python train.py --intermediate_size=704 --hidden_act="swiglu" --norm="rmsnorm" --tie_word_embeddings=false --extras=["capped logits"] --init="orth" --max_grad_norm=2.0 --schedule="wsd" --doc_mask=true --train_tokens=499600000 --max_steps=8148 --dataset="wikipedia_en"
MLP neurons of a small language model. Each row is named by its layer, matrix (gate and up: input weights) and neuron, and shows model dimensions 0-95. Each number is 128 + 32 x the weight over its row's rms, rounded and kept within 0 to 255. A neuron's up and down rows have the sign that makes its largest values positive.
Before each neuron's rows, "fires on" lists the tokens most often at its 100 highest values on Wikipedia text that the model never trained on. A number after a token or word is its count.

fires on: "h" 35, "c" 14, "le" 10, "a" 8, "pl" 4
L4.gate139 [142 111  89 143 142  92  93 177 194 120  90 157 121 144  63 196 108 107 160 136 108 112  90 129 139  82 117 148 151 112 117 107 111 117  90 175  95 125  81 125  68 122 115 172 100 118 137 109 112 175 114  93 101 121 146 155 125 117 131 157 107 103 117  96 147 102  89  97  97 145 173 147 143 134 137 102  89 144  94  98 121  69 126 146 191 104  71 108 124 134 169 147 112 152 134 152]
L4.up139 [107 124 154 139 140 121 151 103  73 135 158  89 125 139 187 113 107 165 155 108 129 121 138 109 108 127 124 108 124 159 125  98  96 143 112 167 126 124 146 116  94 103 177 189 137 139 145 137 139 125 112 109 140 132 145 101 104 169 140 161 129 111 106 214 120 123 167  97 140 124 141  67 140 113 176 155 139 204 137 131 123  80 113  70 104 148  91 139  70 107 147 178 143 158  86 126]

fires on: "-" 16, "'" 10, "s" 9, "sign" 8, "te" 8
L4.gate285 [168 147 147  71 110 120 108 121 191 137  84 106 126  81  96 116 173  76 146 112 129 231 115 104 118 191  87 126 126 153 207 130 105 151 140 121 153 129 146  74  95 129 187  61 159 140 125 165  82 119 116 107 130 151  72  92 137  98  94  62 174  90 185  33 153 113 144 121  75 169 149 107 148  90 109 107 159 155 142 154  91 117 143 149  80 115 152 150  96 130 176  64 110 122 132  98]
L4.up285 [156 138 119 200 116 127 138 138 146 157 161 164 142  70 163 185 111 174 122 141 138 114 159 136 153 151  88 141 109 161 120 140 108 166 171 153  76 115 105  87 112 130 135 122 154  65 124 115 167 110  99 190 114 138  73 154 165 108 144  95 142 162 151 116  82  76  83  97 114 109 153  67 156 120 136 123  62 128 156 105 133 152  81 119 175 144 126 157 141 125 110 180 181 175  84 103]

fires on: "of " 27, "in" 9, "year " 8, "a " 5, "short " 4, "around " 4
L4.gate419 [110 120 120  90  99  77 145 105 171 158 134 104 120  66 212 137  66  85  99  87 193 177  93  82  83  70 126 110 119 153 101  59  77 141 152 141 118 146 135 100 139 113 122 112 114 123 107 145 152 144  69 134  88  82 107 131 120  65 125 104 109 157 179 103 153 127 127 149 118 136 137 101 125 158 181 117 115 147 127 141 126 115 151  64 161 177 145 123 144 104 144 132  84 112 131 127]
L4.up419 [153 132 110 139 128 122 133 105 105 119 157 180  93  96 112 187 123 144 145 113 185 100 114 123  98 133 128 164 105 191 137 120  82 126 150 169  61 151 100 166 107 140 151 179 139  94 169 144  49 116 121 148 149 134 148 161 117 135  55  72 127  77 150 184 130 121 151 136 115 150 103 167  81 116 117 176 112 143 103 113  49 131 121 121 164 136 131  78 126 151 208  99 151 118  98 175]

fires on: "\n" 38, "\n\n" 11, "li" 10, "th" 6
L4.gate386 [ 64 146 166  99 114 182  93 161  67 163 152  69 167 130 102 119 111 141 125 168 167  97 114  86 132  73 172 133 174  96 142 132  59 109 179 124 102 108 157  93 162 128 139  81 139 141 165 147 131 144 136 146 133 175 127 132 131  93 156 157 172 103 131 168  61  77 118  93 116 123  99 147 138  46 136 109 157 133  89 134 132 111 136 118 108  89 102 118  81 115 173 146 115 104 121 101]
L4.up386 [115 119  85 141 104 160 157 157  70 128 172 135  84  56 111 146 181 137 163 143 165 136 120 165 110 122 113 167 175 133  87  99  53  96 133 135 128 145 101 136 151  94 193 121 178 157 168  70 121 121 121 132 156 113 126 101 145 132 162 136 194 143 134 154 133  95 112 126 123 156 116 110 148  97 140 159 111  54 197 181  79  97 142 158 110 122 151  95 125 108 152 138 108 120  84 151]

fires on: "–" 22, "end" 13, "\n\n" 12, "ap" 10, "os" 6
L4.gate126 [ 51 140  89 146 132  82  92 118 182 169 126 159 140 176 175 105  93 149  86 132 142 167 125  87 141  66 140 122 155 101 212 144 157 139 163 139 114 169 106 141  99  98 135 131 111  84 142  93  51 167 120  93 138 105  87  89 140 191 112 124 100 176 179 119 151 148 106 100 188 115 114  95  82 153 152  72 161 154 141 139  71 131 115 148  85 128 138  74 126  68 151  59 146 125  17  76]
L4.up126 [ 73 104 150  98 163 142 144 180 108 152 114 103 103 151 123 124  62  73 122 160 117  87 134 188 198 162 108 168 173 102 139  96 117 141 102 136  61 137 113 139 168  97  86 130 121  92 148  96 129 157 133 150 127  89 144 134  82 177  84  90  98  97 130 123 178 104 142 100 102 146 121 167  20  99 126 127  98 109 116 141 134 141 136 115 170 143 139  80 177  61 167 152  91 104  92 116]

fires on: "on " 18, "each " 11, "l" 8, "." 7, "ul" 6
L4.gate338 [130 159 151  76 121 128 139  86 145 134 146 107 135  52 115 148 115 177 135 195 185 188 116  85 109 155 186 134  42 158 130 103 102 145 113 119 102 138  83 181 134 123 143 117 126 100 115 158 157 125 132 120 122 131 101  73 109 114 124  87 118 111 143 113 166  79 138  97 126 116 145 160 166 178 140 168 112 121 156 116 140  64 127 186 109 156 151 169 114 102 143 127  89 147 145 143]
L4.up338 [107 113 139 108 129 123 148 164 129 149 114  55 196 121  56 175 123 150 139 121  77 119 157 137 153 128 162 161 132 105  55 100 166 177 139 125 159 103 166 110  99 141 158 114 147 126 111 126  92 102  90 165 109 152 143 155 145  52 129 124  78 145 130 145 183 137 160 132  48 170 145 135  76 118  87  93 109 142 114 111 124 129 145 107 149  99  63 104 106 168 104 147 142 120  81 102]

fires on: "s" 21, "ts" 18, "ks" 6, "gr" 4, "ves" 4, "tic" 4
L4.gate585 [144 134 124 183 110 131  91 123 143 106 111 109 135 148 140 109 134 119 162 112 116 134 199 205 168  90 139 103 129 176 192 161  92 152 129 127 180 153 109  92 133  84 189 171  83 119 104 154 103 148 193 184 186 204 168  89 145 122 161 102 148 164 100 151 114 163 149 149 153  79 101 141 124 121 144 143 142 181 109 130 114 130 103  98  93 132  95 203 109  93  62 156 156 187 136 109]
L4.up585 [111  85 142 222 207 144 129  99 143 101 152 149 124 106 153 120 137 147  87 128 171 128 115 159 104 143 102  94 181 130 134 148 152  99 142  96  79 150 128 167 154 115 142 178 178  98  96 141 110 137 108 129 116 145 125  92 151  92 138 175 128 160  87 176 177 144 128 158 148 108 103 105  44 142  77  89 142 158  68 100 162  87 148 102 121 156  83 128 185 120  61  91 175 176 146  94]

fires on: "its " 15, "their " 12, "G" 11, "on" 7, "his " 6, "R" 4
L4.gate355 [108 153 135 106 159  99  95 145 140  90 172 165 102 183 110 120  99 125 102 165 107 116 125 115 108 182 130 136 188 142 136  77 148 111  79 133 136 124 138  86 139  81 132 121 123  90 176  99 113  98  70 154 225 141 102  90 122 126 144 135 151 124 162 127 179 108 157 125 156  90 160  99  79  86 190  68 166 144  93 121 134 137 139 118 166 129  87 169 209 141 162 127  47 124  98 150]
L4.up355 [130  84 120 164 106 144 138 177  98  83 153 122  31 123  92 147  97 108 154 138  87  76 123 130 164 183  81 150 119  72 140 155 176  99 124  86 114 134 106 151 127 166 148 161 120 105 136  85  86 147 121 163 135  84 154 194 154 121 161 169  63 158 122  86  73 130 105 140 143 103 154 148 128  92 110 101 119 140  93 108 222 127 122  72 164 166 159 106 156 156 117 139 151  96 173 184]

fires on: "at" 19, "o" 14, "lo" 7, "f" 7, "so" 5
L4.gate112 [ 62 153 124 135 154 128 146  82 135 143  99 115  87 120 141 132 185 162 103 124 168 111  74 108 174 169  76 133 117 150 155 141 155 129 146 147 111 121 197 107 155 139 186 114  98 101 120 124 103 107  99 152 139 165 190 144 111 105 114 154 104 176 155 153  91 169 128 182 122 146 108 164  88 127 127 120  59 133 177 156 125 118 100 179  84 114 163  98 137  95 151 122 154 150 156 169]
L4.up112 [ 93 110 141 131 151  42 109 129 142  58 142 132 124 114 178 137 109 194 124 131 138 173 133 169 206 161 160 129 151 151  98 127  47 110  86 128 128 141 182 138 159 122 168  83 119 103 110 181 142 127 133 184 127 129 112  85 117  97 142 181 125 123 110 170 128 152 123 122 103 177  79 160 151 168 117  74 116 127 143 180  84 136  93 140  78 139 146  84 105 113  64 130 102 215  94 172]